{
  "d_model": 256,
  "grad_clip": 1.0,
  "decay_shape": "sqrt"
}
MLP neurons of a small language model. Each row is named by its layer, matrix (gate and up: input weights) and neuron, and shows model dimensions 16-143. Each number is 500 + 40 x the weight over its row's rms, rounded and kept within 0 to 999. Numbers have three digits each. A neuron's up and down rows have the sign that makes its largest values positive.
Before each neuron's rows, "fires after" lists the tokens most often just before its 100 highest values on Wikipedia text that the model never trained on.

fires after: " |", "0", "1"
L6.gate154:546459568417513567466513525518502505508492471472452551556488523512505472480477500571493599522452528473512421464502438557490550500496455558552468550402484458426461518552502527463484441503494538460448490520477521489513459465470435499519530470510433462550463475450455510514562487499543483521473538431533581455533484485579536568416501458508479530401492553505540511543474525563495476476435
L6.up154:494427530436468493499486513493548568440477546496485512479507483555473463537465495527465444493476474507625468427490490536464554466520441489507445609487486477422504492449468494485465531494548427457495429491548515498470475475461427517572489514490522452494428502440493480479549506523550536506494450474408525510512502459491429525500442486459503492497512500473476469554412515493457457536471

fires after: " |", " was"
L7.gate539:490468551467510514503542569507527415520498473550519502468472460471417531461560464428527541478507573452453493476509442524483569540530513527550533547425467451499511439580478537510543497511488539527532459459491472452543584541497485471477529471460583442470549509528479530462626551490505513471484519473509541489513534493540562502496468478534538550475466523480448584455523469510481492583522
L7.up539:513508608544537485381540440469535466537523479524557464547493503564544541496464549508438548487496480480528485560523527468497539571449474551490499548489468482510545489506495535479554463509401521502484523443542525471531483527478464470419454423542466521445589515517475566435439492509479465608481508523509495535511473516495509518429503476490510505492495635440481569526485520478589529475377

fires after: " the", " a", "F", "'s", " his"
L3.gate579:495471527453504498402468494539517562537466560498489481484544502447498451516486436518489517431513497533552542472520442486520532476533502406416482510531523487450493509575503566435419504403482514505490449435448418472558488536510504517474514524515468484501462442462482499474489459474436549497490509447536483462485505583514474500484510427482382483497498610496534452503446544588520508437509
L3.up579:438476512457464559445488544535539527476437498475497585494533480514507560400520461496507544539491521520469396461530497467466513499553515428524412525503558508479495491550462493505472495609536471506576519492486525565445538558441478488544486439579556570496417520493550439459474481441484551546468482461504507447576545483492492542580501530517481459438536514532451402510544477450424605500491

fires after: " the", "==", "'s", " their"
L4.gate297:550455523458536552626513491536466483509533565580526484482539487482504501482518484466586443464480413462513481478559488480491535504499562427454509494543487533480443510513488558531473433462491463488514440552477511519553546521510493559424555536465486465521402542458505469506481409523500493437485597477436501520487505558552558529533487464495494481587528527469536491568522479499473441461582
L4.up297:493493501475525546554413557484530514483501482554576482472492494528495499473540423526576510573561516520536419496538584421544477455560475490501457474497461510513460528534540520468370466508524556490582476530478468530506483503474494466511575527518541494498514502453542484522435526545475523549504497469535508538487440561537512447496531467511504441510464448504557506537474496510506560456460

fires after: " ", ")", " —", " Platinum", "00"
L10.gate156:417475405456506473502487560510524542506484489491496503460583493460482533546480550543547471478450542478436471529501483534494470541491559540540487471542508496474451560494493529503505500471535523532484498455462539471458477539524479468559519371496436525501516496475492494491553463473502551424489478424571550382454432466496546642567510511487577527442496487497444497503555507481491536515445
L10.up156:503513489541527472452519501542527474426436476505444493561548575515509556530500443463508518491444481529423463443580476525404500481469547496618479494457563496497445486457557522502587459547473522482637587499601567566564470461498553526458495453433425563498521537533439518474482509479426551524539504482465523425503509499512505526532571504478538492511477486491507491508505458541505501497468

fires after: "\n\n", "-", ")\n", "\n", ")\n\n", " |\n\n"
L3.gate118:514464495475525533463507500431479515499520574510511490470455430554498474481492522466445560489449536400464522416450492501517456495560474533529500506484480484474477614493453499503511490535478539502557545510553558481476461476473457488560501447533487553523554500453486441489509537484466527430492431573438439520545450471504489511518509475475487522512495459496512552545361518565425476522521
L3.up118:488518491477497463538414483513528550519533529568506490516497542445466504463473510523568501514500487438508498494492430542481446433497514479543515499529564464509452556443457513544428456457519529458479480487499481509476430475528478509542451460498455535498511497507504419477481568530504413495456517506462552524562484499471519486470539442474397467492620487528511564556494520519443456508546

fires after: " H", " N", "M", " M", "H", " |"
L2.gate113:489410508528519456543571508427557524469508476479595546521511486457550578536500495495557530462433495536574490522529488537542484485479543541441481477540483529418548455537448499560449523535507533446462472542494448444472467483550432474543462480488559536415477500506551539584450534476478494508499520545487467527506566490479501539469474448613489431484621525533520538445506456480536490455532
L2.up113:552496475535514537489513523468484447517525530528524461536434427534525490442463470503492499467513490476409497470537498521535544554513520459459485466541563573483505547453537499433504461493509527497519489505486559485453491437456527464441377471462502489503454496489539571504519557492539548493425468456518538491477470535464449521547467476531429480489490505499521478444543490542485472501540

fires after: "\n", ")\n", "'\n", ".\n"
L4.gate537:566506456530486569503477522528501510445465557514463474512499489499518491470479430554426502490519552443568541563533475464549553475524490520436489547517499512498519494479391477481505459500436546510538548480505565520511542578450480534458431471472532547514420478477517470495537504522478488425522569520538483479510479538471544487532487527480438549489535413514542523465467553470470503426517
L4.up537:597496469492446526536541527511484520488448454480538561446532467436476527545476532550456540544520473468550446514533529491539415588577484459547489446480554460516498490469576482491444431476510554448572487527532438509468443469490428466501535499534498522435433434498490504510521509517500552550537436560448493443518473552525548513427518554452465541476430422551451533510509516542538534453542

fires after: " |", "|", "°N"
L10.gate226:487529500482496502517577551547549515428533550483583554558500531520506505539504465465502481566489540464501410465525507445436505469403564500555512467509459520471610447512503492498569479524503524482537469497519494528496539532508513517486482491423487491469452526542403535569509501482474548406555435452565485519524525504606424508506567529471523517451483476478474449522491524495554498460427
L10.up226:469577540566491479417552489503526515486528540538501528495543506476485528492472503535475526532524491450456518490451511510467504505526517474569514564521409567444458463603482483578479466496500465475577479450512498511508577473438479548541494487413455443429528549550527498513452596508457479540500476550445442544567489527470450452516430435552502511527555511474468515532574502460535455522526

fires after: " ", " (", "–"
L10.gate5:437461498541439639541469446563506539445426458502507464491517556549554458460524526502510543496537502470499540447509595488462456556472475462456524458539509511501539504457572473499384550503460539515469495607499449530498459492562540500507484578497441490510514496573512488485500484489535563554541520451531476527510528468534460490492530559543576520540470527499494496545559587473529552462503
L10.up5:423485564536452578617444514528524535469448489548492550493504526499578447530524525553502530508466501427454500487490553550509526536514465457502571509501528538464531528465565455495471506491511549505482432488471439547495498533425499527419451601513541488506447480512515515528533493501533523537576506502520465493524537526453487463500561500535494566531528472467555526555587544577521573534531

fires after: " the", " was", " is", ",", "'s"
L7.gate494:443467447528501559503452526483538498557537498499460528513488492525480535440445421500526486510448529502504457477488490557474421542438482478528606556498575455445496534442515535534503530468516501512429478394582526453553563461525495503490518471498473562536496542572498440476497482515562514421437460516545525507445508480476513530513508514430478542491499479518428505506491446512463456476507
L7.up494:536523538573521546450550523483500442494509456529421510471538495462578407468440444508506483503485485555494500504489519536466501489500492574529439456453501531520454588451539501415488530459501575468502476461496559451548573502498459461570507503434494477555386528501480532445403516455538497457524535524574449482519568522534523481569618496509491539504508439512476529522542501517529481486494

fires after: " ", "\n", "-", "ingen", " (", "20"
L6.gate486:482528536502503557532553499475470430580559481541432519521561426414479531550525506455476546487465446529562476488484511472554479558443553569515468507508470514541525530492483482458506395487523560555499446575423453509470522527518519502541487535504497593458524493517506444553542526528471540504471471544492537508470616509572475511455477535558580476548492458526457578563475570509484438455494
L6.up486:449485507483503449497451503397482501503514582507521463498472559502452467561443490500535477534575612491467481529545491494486510522415500537529529514516442503481397518472432521468413459451532527462531511466447492486500448478533509486510618532538534456496530507498586443539517515437510503489511460498474523500534553556426539469532482433502482469520522515408515450384496552493476457427502

fires after: "0", "1", " ", "3", " qu", " l"
L2.gate183:539491546478487565459502476516542545528490447476494490521443484567498546487492487466514481472422468503493531546549481440465478532517531549462454456596400496479533564483461463440508497530509473518545486521524463516474450531475534484471564446512431555522448446515467495516423493485502489532476509458458497522481395449507482449435503446528430536486475512589545524439530507483398481446546
L2.up183:564512546435547498474427503565478472588503471485508477532501545516433539495533539531533474462419497514475489470459510518475509555483485525542574445443551430519536485536501488466485518419489546485462512512448567557402553533486520446526499514436516483551496536519501532437520503572473559504513443464504504485450523498446524512572515511559513525546473504468498467521537448422549563544505

fires after: ",", ".", "0", "1"
L6.gate160:568483498511521541500502485475471449504460499482533473491568436500540476475574531494540445560461441449553519532476510470484461554481505493488543483515511498465520498501491507532544485516516455577383504509495526420516507521550510507486535479537531470511525480527471476554499623494517476580478513443466501505402495460483444548468494529441417438476459511528464463571533535510481537563503
L6.up160:508482506485468517491464492477520478524497483525536551580475514532434547523559536498535470456476513520498548479515507516494503505530463487493581505484583491473483432492530524478530487533476510557508490479597418463551465523479505518483423464541502521556545463570504536476455483490474544501458556504491563562492505553535471517518562494476432473502445482496549464565513523451432574524488

fires after: ",", " and", " but"
L4.gate72:499473447383426477458505473501543463523482514471512514498494503529467541473453508490541496568551551483526507457502563461493573495541450469472508477459507570499483444450485620411542547446521464510487503509488540501439554527583449488501515548512470491431494474476476581564474489521511598461511471486458466460427376476508488519446491468444491517510470458447484491506453509491492416511492
L4.up72:474535450471502468561515459445549464515468462447442512510486528500526525454456543503498443536555534480474515480558527493529515552495514550492472436463460505516485479429489553456486540495529476476481547493460527501442574517551501447482472545430427552495507439481519501647461512456531482401478537523496547446485456469494468514506442507487443564532411446517543460505478472368489479518477

fires after: " |", "-", "\n\n", " there"
L7.gate175:484483508526456516478477448516485499494545485430569527520535441480473522453419515414531517477473492465436428531501513450489495570465443508503462581534532503467475550466505488506412523560462477441512540509502514509510547536431469543455465430561470536419525496424518499532471480506477497468508490524490473590500482537483541447557485480549423487508523468565495456489466492488486524484493
L7.up175:474504609555533588514556492472497491471541453460438477474421459541446486506492474492521421629575580486466559541492512508454515531473602533530519453487466558431507499507479524481486501515543496450536483518461516499568499505518472477475547540505594552478552463504440531491451515494507433516502467513510478422431559546467540423446531475521434508554478485515537507589505540496496451470510

fires after: "–", "-", " –", " "
L4.gate530:528471484450460517572395456513463483466491514478535401519539525518489518467510497495505506466571491529489520496534428491530498484498440524492521488430525450549500424518522532527514462518489519537397521498430540535574506542495493442509479515441440503499544526481472512511559540443457468551504521486477529573505513499501483493533483474493460489466451496450467451581568464546552494457510
L4.up530:525531423506470505465522550492543448489474482496498510531518539525495511478483494515552489625574501530488531548482445426504547455513468490472437525488471517505535443468471509444516543449504502450552519488476515428459492510552543534489481446587508463483432456474462498476507514489547568500533537540484528453525500449538386455467480469563447466475443461495474518491568543482439453565406

fires after: " ", " that", " which", " is", ","
L6.gate548:470529526485474527532489553519549513483529507537493589520542548554539546538509481543543435448535571568442514439464615514448537515531559549499531514517505461460466523442471556415542488499603447485492506537547573484407575491465578558445494516493529516447446454545472509483469511531518519554446511416479510472590535502532469548495488518455545480527480442498468508484469515492517524481529
L6.up548:522540496528496504499523491467505520482597479466461523520484444526505437527508538435463472496489552538476462425522509529552485520508501526448477479434550419491443477447452504478404508529460486432473459427477535490498500561460560458479462543504481466556501449571460532478555519426508492507568548533448453552559555473430415480498428512472472513485486526499520540449509541466512436469491

fires after: " the", ".", "-", " is", " that", " was"
L7.gate73:517523516436472522545444509525517400544546494509513615503453454547475483560469523472582531463532527521467521568396546524453427460510435511482543516488501490480537549501502590482493431482475503481480515483523524473500521528515450596486502481490553470496484441452469502559478460465504549480490544562561547493557525449582459539508499456504568535490505502414521500509512544498553445478473
L7.up73:495480557483526534522546496515477530513495510519464520520479465421510463451495416520574431507497442494471534517538538535532494522487488527452475472554487571440452541535453556435402509499512537479475522457472483459453549553520492536420475469474497486463535530504504460523484549563506565558491536459448451528567482467577442565593526512497569452541509530458562552439475513519512472463508

fires after: " ", "2", "1", "3", ","
L10.gate432:492386512574502558550577505545465522564485493509563517586474520480598486501426478505508552509453466509473500438504502538531471558501470466525525438482435577543547487507528515499501505433495526444513435465505457522529501518554490596505512492529469482495557465581554556528495509517540504488478515553520437519505453478483494544476483465473451479571515456459478525495549435515542418526543
L10.up432:516497573543471526510517482522510578506509432521506480569480522510565527503537505546496515471495491492487530412542516476388517570530542507519525430482541488447582501452509457504501546449449468526511480522476520545529563567463502460502487478492509468568528481490544526553447461543544570612527497455532458490439619454472447514491444467476441522500531509532525514544540497547567476531481

fires after: "\n", " his", "'\n", "'s", ",", " |\n\n"
L4.gate542:503420475519531527529535535512476523464482512457533520471555492525501509404558505563447499475461521446578444531469464562484487466546459503495548491468486489468568532538529590563552498467533518524467500491542495533533502571509441471582474542455451608477444483490557505435469584507496455468490545458474530499554489488492482503584520584477485501575491444572511447506518466521463406485484
L4.up542:561528496542540471411492524480465492506512514461511529524536498519427568592454517539435536480515443489495432487491543565480495543542472647467525566443560515432540564525515554437502535465543490505467543510562483492536474520577446505501477514502469605515441548491490499510509532509510420441439533457493520516474488554565455499484593591534515484462469460431510482483523535536515527522519

fires after: " |", "1", "2", " not", "4", "0"
L3.gate535:504543482474529519528543525571582440499580536485560520558511424465518503538469459456534518476498507585524456475548493455478482487530540540607406456518491471465464560483461500511580481451528468479544536492555479492500534456543479443534483468505529519525409460519496494485483459494460443619428531527510501529540504511543543518523463516485540501536538423533563524514454441521543494461499
L3.up535:503515487411531429466527542501532446556548533437524509465431488544432613550504558468542563522419538497511541412529488527508527503428504508559450453493476463533547514562519453564525511484497487528588477487480569502492529504502518544511542531491500522484540589534541475515443544569498482525504463427556506519459524484427499417470532540473490495512490556571487490491506499512509564446522

fires after: "–", " ", " (", " $", " −"
L6.gate121:431536504539485548544426537479519550528514499490559527409463578461513434462507512492577496481498490505511509597470506526535541543514520453512493461533503588542539479570535517503516545496459532415513473530513412498502513441530550581537506505522565547435487449509531554541483510528543502513492518529449459502464518500518494443512483488561436559548472483566486520542550503507467537478512
L6.up121:437513476486464583578533501533452439549525514514534507484504535498516472524520462542514421472436501467428445454522475487479488537548527487565516467520467543450509501453476476509489555495452522475531433575487460516537482499503454481478503595558527491521543487457511482514397436547497555593503566445504394468471530516422535427453541513447535444490514509508519508485546506479459542452467

fires after: " ", " |"
L10.gate7:513506480475502503486476497529566422546452490449509501424532570529560456471495441449467475479548455527488595549486576525502483523480450479480508440521490440529466552504510504458526561459492494430490507491537533521521487430442541542517534486456525590450485516489515498479543430434446552527495557532526468531501406476479482535492520475530489482500499480497532479532495551515495473514519
L10.up7:408449512474474511529478504512470524482520485530469468460421529446553433556463489495458447523502426443452525496481519522453522520515466535498498516530521498469501506450499456584454471426532514536528437524461523542496475556525571487478496502533515492481503467507501452527529526417499421562507423527536556567522475440475501470506530543508502567600475504458511508545422557533462507518516

fires after: " |"
L3.gate5:518561538438540458445495526553579447546505488511550526532536455570510569527546583539492490533496502484467544452533562475554509415469439555570485530541474518419519517560474510390535478487484444441424498431565531496509503533566408445488476504450543532490496514507580517568560530492508512587506436538517496470493527469502552382511512457510488482489474480532502561431496474582519505524494
L3.up5:522534527494502560427516520503448393594445522449533493496442493489505469550505496511542526462450445519480485458513566469531514548527498478449561489440502485508494538478554451495444551483501526445541516485453570522573451435452515498427433451382519456530561565494538563498511510432558472463459408477396507481497465481502439449505417489445468547414549552452469533493423537466457538544530

fires after: ",", ";", " and"
L7.gate674:560439433441442508558511558507505484486557539526562531512522467546484478482504505476504568506521526471473509467497567555522560517571489509554535539498479504468440507470526497442483531475483490512540496509492562550471535429443513461562473581495527518489487466534484521505477512464497495431471492468484490528530450488571489489417517514504531515463447573482464475472488501423561470506496
L7.up674:431543412479534545498446576488525571523520449455419547476508547588521431442547484535470504523515464501467561452459447522489453568442448533537557438493461484504473555499515545475528483557462421520492496464492468514543490543475507474545437557456555512510430537454556481548488462456437441448438539471495500494511527549477567482505462521503501415537485483509474543486438544504531507474474

fires after: " ", "-"
L10.gate510:530505551468433499541410507556525495576475553507549542420533593508503509491498481484473493499471563510460473434519528461539535562546542518473538398485448565526502477486520429512559444516507527453456476534482463481500502548517539540520531529466495577457554515462495589536509589521493478585527502553505482475538486479453493465506580491499479454488437488545480497561532483498556463471496
L10.up510:524517529551502575426479521505506545428578555481440451487539535531515466519452449501531586507592536517486545555529487556476487544590567497505519468501465501526423511487472484469427524460534521433458490510496466526456567483562487458446483495492496529428542446533468616446486471472466520490541514526491501455518510479460474510495563512547543475520521560468390480473531524493528424578423

fires after: "\n", " |", ","
L7.gate586:460468499547439479498560435543501479494482440589482585532502499490497491496406410504499536546495442544513415492448516477477430524473470534459498487466550552531489455481521491513480481550374488555528496558458483450469576518505476532443490540477480478512497503594473545468498489538527547444546486461555548531498476550527438521423531530491473469485478549540495539515577544490485527502495
L7.up586:510516492497522484522381546522508501555484504511540554525506521481515491503518520454516452414549470523514499472468518435527502496475462519446545516466553489476493399471502575480473467498551513548604503530514468456552504542487525457502526470548519583417534499503521554483507517492524482488535444465503483514501490446446501494443468480493434547491519504553467418392494461403439529500553

fires after: ",", ".", "|", " K", " |"
L2.gate430:525470523509525576511427499453457521473525453444498552478465523503538437407444497533496431520541487522533463520556532447462493524509484463551518406459491513502357566506479535485522513470478463500491464499518487510485521462466434482479495488548471523425443511501537543591514515578501539479532498469471550439567487455557504437498441484567444473457501517544515522463505545502445532503540
L2.up430:576528488484493597475443453462443529501495517439516515493486456455398504508443480526525515482499579519470434538455565527467495516531533463453494488496455506492435445556454586449483494549504477579561410528556453558491455487528509508545449477534482525436514492472532516505435552493489596523569433472444525486452481447517506499428515525517515529524506503481502477465510523481468423520503

fires after: ".", "0"
L7.gate310:536488550485511395462565511546495416476552464451517513487551504476514545476441505538530513538499479484514468450569486508514505484566527484471512459513491521529519537544509497550487424459526466488515492485538543425492487534528508481561543498571465544439521433539489508520571502480479498568473525568491521447597504470504462537435526511511561451500434501578461458502574504596546565449439
L7.up310:457508523499453571461567487484494550494505495460474436510564500483524535503420459514536471455531458466516496497509563507482450558509480516527509471525520462385525463509588447479488551489479537488520472515562562497475429505442519532549484493486577512440441484497515505542549521487496497633531494512463554562520495422420527531533493493508543497538479526546552445466436464512553498497542

fires after: " the", " took", " his", " their"
L3.gate677:430525546450548490567475512571482497482488535484598529474528479511465524443538519495490496442462501511564516531530490525476487465488554473418543480530440493538474450540513456512519482469406512475427469511485506522522512442552470475538477557538452527529504553481412501477512499489493507523488507509504515529514491503465598461521505462436477444521487552473487524483449508428413484457546
L3.up677:536461510431549495523481495554449502435496500464562549564532521492473472500495499507481502526510459526511525427539458509523532514505497505560444435538476385498521491536478493559442515519499488418490444459434552470518556554537474580418472507537493522485495510395549529522456455459470532528512501414517501528489458459493509467496451542521433533487486495442449464647481461495525506451426

fires after: " ", ".", "–"
L4.gate627:495556538464502472532447483483498520512533423485513523575519494556461467459455529472531540414502479522553505531531491489496500570545454514517524516519534542468481505483534489515587483463459527511541499520557441526450492543490513510537474439457525524534445522461465481514384507440492557462568456491484515537569472501516535489500403478539562519442444500558497477515503462542514474495584
L4.up627:507490464607460475450454506517478494541501569523557486439527539484477426484475530498539491454490516491505394504470437492558548462557449443527551455471519475473438441475494473574597514543533472471527548495528465457497478507544512448468504526538460465527527477507496471518491440516517452474441514475546546522523529517526562582519513472488480463482468522487546497527507584533504537429433

fires after: " |", ":"
L10.gate35:497439540526499460403518503564509450439492429439451477499427519481484489534505458479552537446516442473519504411523456499559524502514476459499539504526448495482553537486441457503504559491446459463527538581462542455504464496532540504552538517447419478522534563507475419553536478503521423469491398538460452547484456502526458521521512435447508449436495478519539473522535440539491461531488
L10.up35:516523404549467486433514491502447548509397567498489452474450476562492448525417521560576524413515510487505543449568542489444490412431516508520550543525544471508463511519436498529445459484513526512562508540432470526463510521469464512514475496428542462522479501531521459462508456548493436407474480564464547556477460452511509563345395457484475524491524479466544489530460527468533447509512

fires after: " |", " (", "\\", " N"
L3.gate658:556511615514380488553530543515518491547555465533537514529523608454531532508482484466554484522515525554454544493559444485550462542469509532511507492427510531431505469531528570557437490471513457546503455547461458391561522545496465536411497545418542447478442478434477582559493474492475434528477498502508487508524494499482524464496455487564457450547538519527479473530525483495540477471519
L3.up658:453528531555445516417532548544455478544497516544472519549486447574559488483509457525569623528491503556484467479519584495377518431446457481471506458492514466581418502530465454493459500488500535528520493494480528560465566475515517488417521471467503534560474469550490550517541453464472474503539447404445466425526484479436478579478544473530497481522525467466553416530519520569453527509450

fires after: ",", "."
L6.gate310:465445519511528480522523487407457447515468464493489558488490427540556549517462526437475502507534487433539515503515423425524502534482505545568519518486520508478469505491588439459464509482449528462486548561493450482448425590521478482484489469492551507480483461525537488486402430517558482501468551485445468510499488522596550514440497554430515562473475511457523580459516502514500534602514
L6.up310:509535499510471386488567433460480470483450531514469524512493435612460514535511550503544500472478440503525467492459496501514532489360475524537540537513453489477507458480509503569460495548446501496520448502541495489492445547514473482468470490567559538524554418471527494466492504436519509542480441444502509490494501527471573481461492500454480525468503416511525495455571446439489549505483

fires after: "."
L2.gate336:546547523426527514507532500519526503488552550428479546514521491499476511473435443455533454520487497499435514462512523505453591446474456517495457446495550445520478480503560512484552502465517553499478481498489456467502506531497548465495494521523470616490572416542450540584526508463455476482491448448561486497467505456546517472472505505471486465488460430554433508490571510477511496453519
L2.up336:488498441521520508440428463424526505407500461468541480520633511482452472538529460496514510495462510499539486489505516549484516398527538492434478540485458541506484517518564481466402527514460504540498564520547479456504561498428470562502454475552458538494482437437484497460477468560483492503479558528545571519510512425430517564475488498527528452462474475488545514449486514458473546492503

fires after: "\n", ".\n\n", ")\n", ";\n"
L2.gate501:490521532448521485536515555503521547555476506460455464499507512516508512522510466488527480461466561464484521505479472473445457506490574510513545539576551496452497532513424506474419551508519422438466471479488491552454494478482524500577482428473522512524498470486462507476543525493559470526521464521524489461446529480444549474474588438457517500528547529463505544489510537535467441495527
L2.up501:532497490414448448472502578474534530525457467493413468558476494541553491511482508498507503485506564470486501550512424531458448591442532508464518513601512418498478593491472491443476549487538463496494496496543507521501540519458480453515495491417516493500535480558440514472561501448537517458448511510472536401486482446456524507500543460493456483517573475482507517522516520514524540442535

fires after: " |"
L10.gate271:575501518456433480473571491451520528464514504461608596414435518472427472559560488570502481440527485486509500548490475521511532473506500503552543474426435493469507523514513537510517472478514465499540494559471510479498560502532453473456611442447544559473516475494531429509477519428486476488499479540525530508441471553490535525534466502493521523486498596534549522469461473505520491484467
L10.up271:492596484506473508524520519503531487475508529494495519497378373469541515450464463532429539464490501477540481476561540489429526554546425531523535501449483499565491514470490566548505518480526489481507484485509533452526481446480520510452499535510439455536446540575539528497521511486493494458456445532580537509523445461544472485479493416487481478534539578457526473529533626565572505485560

fires after: " ", ".", " |"
L6.gate559:510477459569596507491535522513578539487454485439500597517523549485498531464518464543489524433510484473491465462396464456513505469475485434536497518497496505543482491580584505564455528491530547441534505506553509580459589524510513498549463492457518449513501483476508424441547494491514399520550537451507452486519482505414533495482471587460601550579433494515424479458522490483528494483568
L6.up559:469475554507487535444572463481497455509516528480506499528456582544537484504497458527477490511550606538493475515548514513523487498494507535509469506473526499453537584446510553474556485527485495489407520445528495473521486455570422490517472530519454443444478492504479508448508603502440411454475470532538535571479463444460535459574535493469539455544500515483496491494433554522512521462564

fires after: " |", " ", " on"
L10.gate513:543492507519477485447442490523524519491497449482518470479536518401538470506479557505534545396541518586474496494551437583504417549523514507553496493488501479449495512523464543485488509481555507554542480450597585478516501499610514532553541446587510475556536517542537478518503493433535509539509443513434531498506445431473487547578434489520502488428503493538470498411526577461508481555513
L10.up513:510487535477491531524498504485483506429429558549455492459463575521454529495557499540494571495448548522510484473526505551485528507530489508485490432509451482569469517510467572525534535430492481525527487504560475515494468510499526471549572496494493510481451535475490492565516472554540444476486513515528581496503521440494529538458434463528490479545412572522551529426475572464568445480475

fires after: ".", " mad"
L2.gate74:601495493480525543511511472510450475487463508501451548427545455506586476472439447436518505533468555479409389508548532487474529470498517525518464485555491577466489507481495489510539500445490471514485534555533536513582538512505493480478462480480525504525586449466514491545518530509517444563513478555559514502569502418479416502452600452523531487494498484484469502407505509541513479571586
L2.up74:500505528497499544510477558505495505594489486497516503554490438516543511431487548520517485456529450527499488462518597479602560496525501476478461476541510527445488392570527508515430505442519549554483507492555479524493486425462512489515530549476486475546548468513471583509519396437526548548470459477515460524531552492459481472517484532553551468492509493471522535545520461467509516527498

fires after: "'s", " his", " the", " her", " its"
L3.gate183:438490461544502474497475486504519505439513486549568490452480493528497453456540416477467428502504510528466487493533505538537512453475588474412519590441496563491464522507517572479489520495473639498478555512510549479506483528560447504496493502479536512454467472534479459419496497515521500505609493488464528565447589538494517486537533548546489523502470450489528486457554519540449434547496
L3.up183:533495452483424507477472540531487532473496582448515466492551561552500458481513525482495443515500504476486529499544479501522509525580520541464533495473484510457496464454514560385451440440443574522466464496501495466529493484483472520588523491500523500529466424512463556542520477515461488528529561458450445424490486530512501496468505519442470471527506475472513546499486447440489455406521

fires after: " (", ".", " that", " \"", " and"
L4.gate643:454502529575458494478516539552488514486451518559539479510483442454522558490469444426475487535552532529526545473469502582509518517538482536471418492498466538512520538480475560552488515500554439538477517432547489496491567551520484536544565466505498552448479485532441520532525504488487470494512469521496506417538482434551464545422548513539512493535426524513513491526539454491461460518534
L4.up643:551521516501518541446565606490549543477487459446479532616539524480561518517492457480540526497571542508532492493492499540449451492477547521520512461498474561521491544506570483480469503415506522479480434527480452522484473540510465494484493467485414620440458499473492469616461486456538485535559491526461467438422470480456494502472494563552509590462493449446513444484531491525466461517577

fires after: " ", " |"
L6.gate190:486409525518501479515522508583493533430523509503523526549471544501533542487482465527517538554545489516426481527487437584467478494507466447524548466465406560510465488427461537540511468552466493437507450460427496575484535509455474509606557480513468493552479491487531478429478406509410529451432473421566520512559496474488542490471442526496531525447470466483467432519513481434491502475477
L6.up190:436443532537461535480518527451511488498513522530538519453466488553453449486482486538508517447484482416484548461526560519517537572450435603481460557497516554520455497527466504543570509442508436502488463541494452552502457489497448554496538468483521524461566543455501508430525536435484524518558566439466441596517561515533496498507507463526429560468512477526438475401505465403527531539513

fires after: " ", " |", "-", "|"
L7.gate501:499498551543502524429517486510475570444483515492424516491463457519497392466518525513530497487539482611532520476476496468479493514537410474401449534452515418526540452509534511553445510542516512491554493513561465531479513479492504562544480486502526403486464502465528438581513541489441500506487553531527517501518523601549494489529475566490493492489518494548489522519463556524490562503552
L7.up501:559565596489455529458474437494513571437516526522528484500477477554482435480513501500538521537560458580509518547434566518505587480467553520510462528557567479508545475556470449572374545516481474504519502452526536476492515563491492510536541474524548460438549513514495468504498522443539493500458508551504457447509552558494470505486530527501470529421477475511615621483501473521576532583495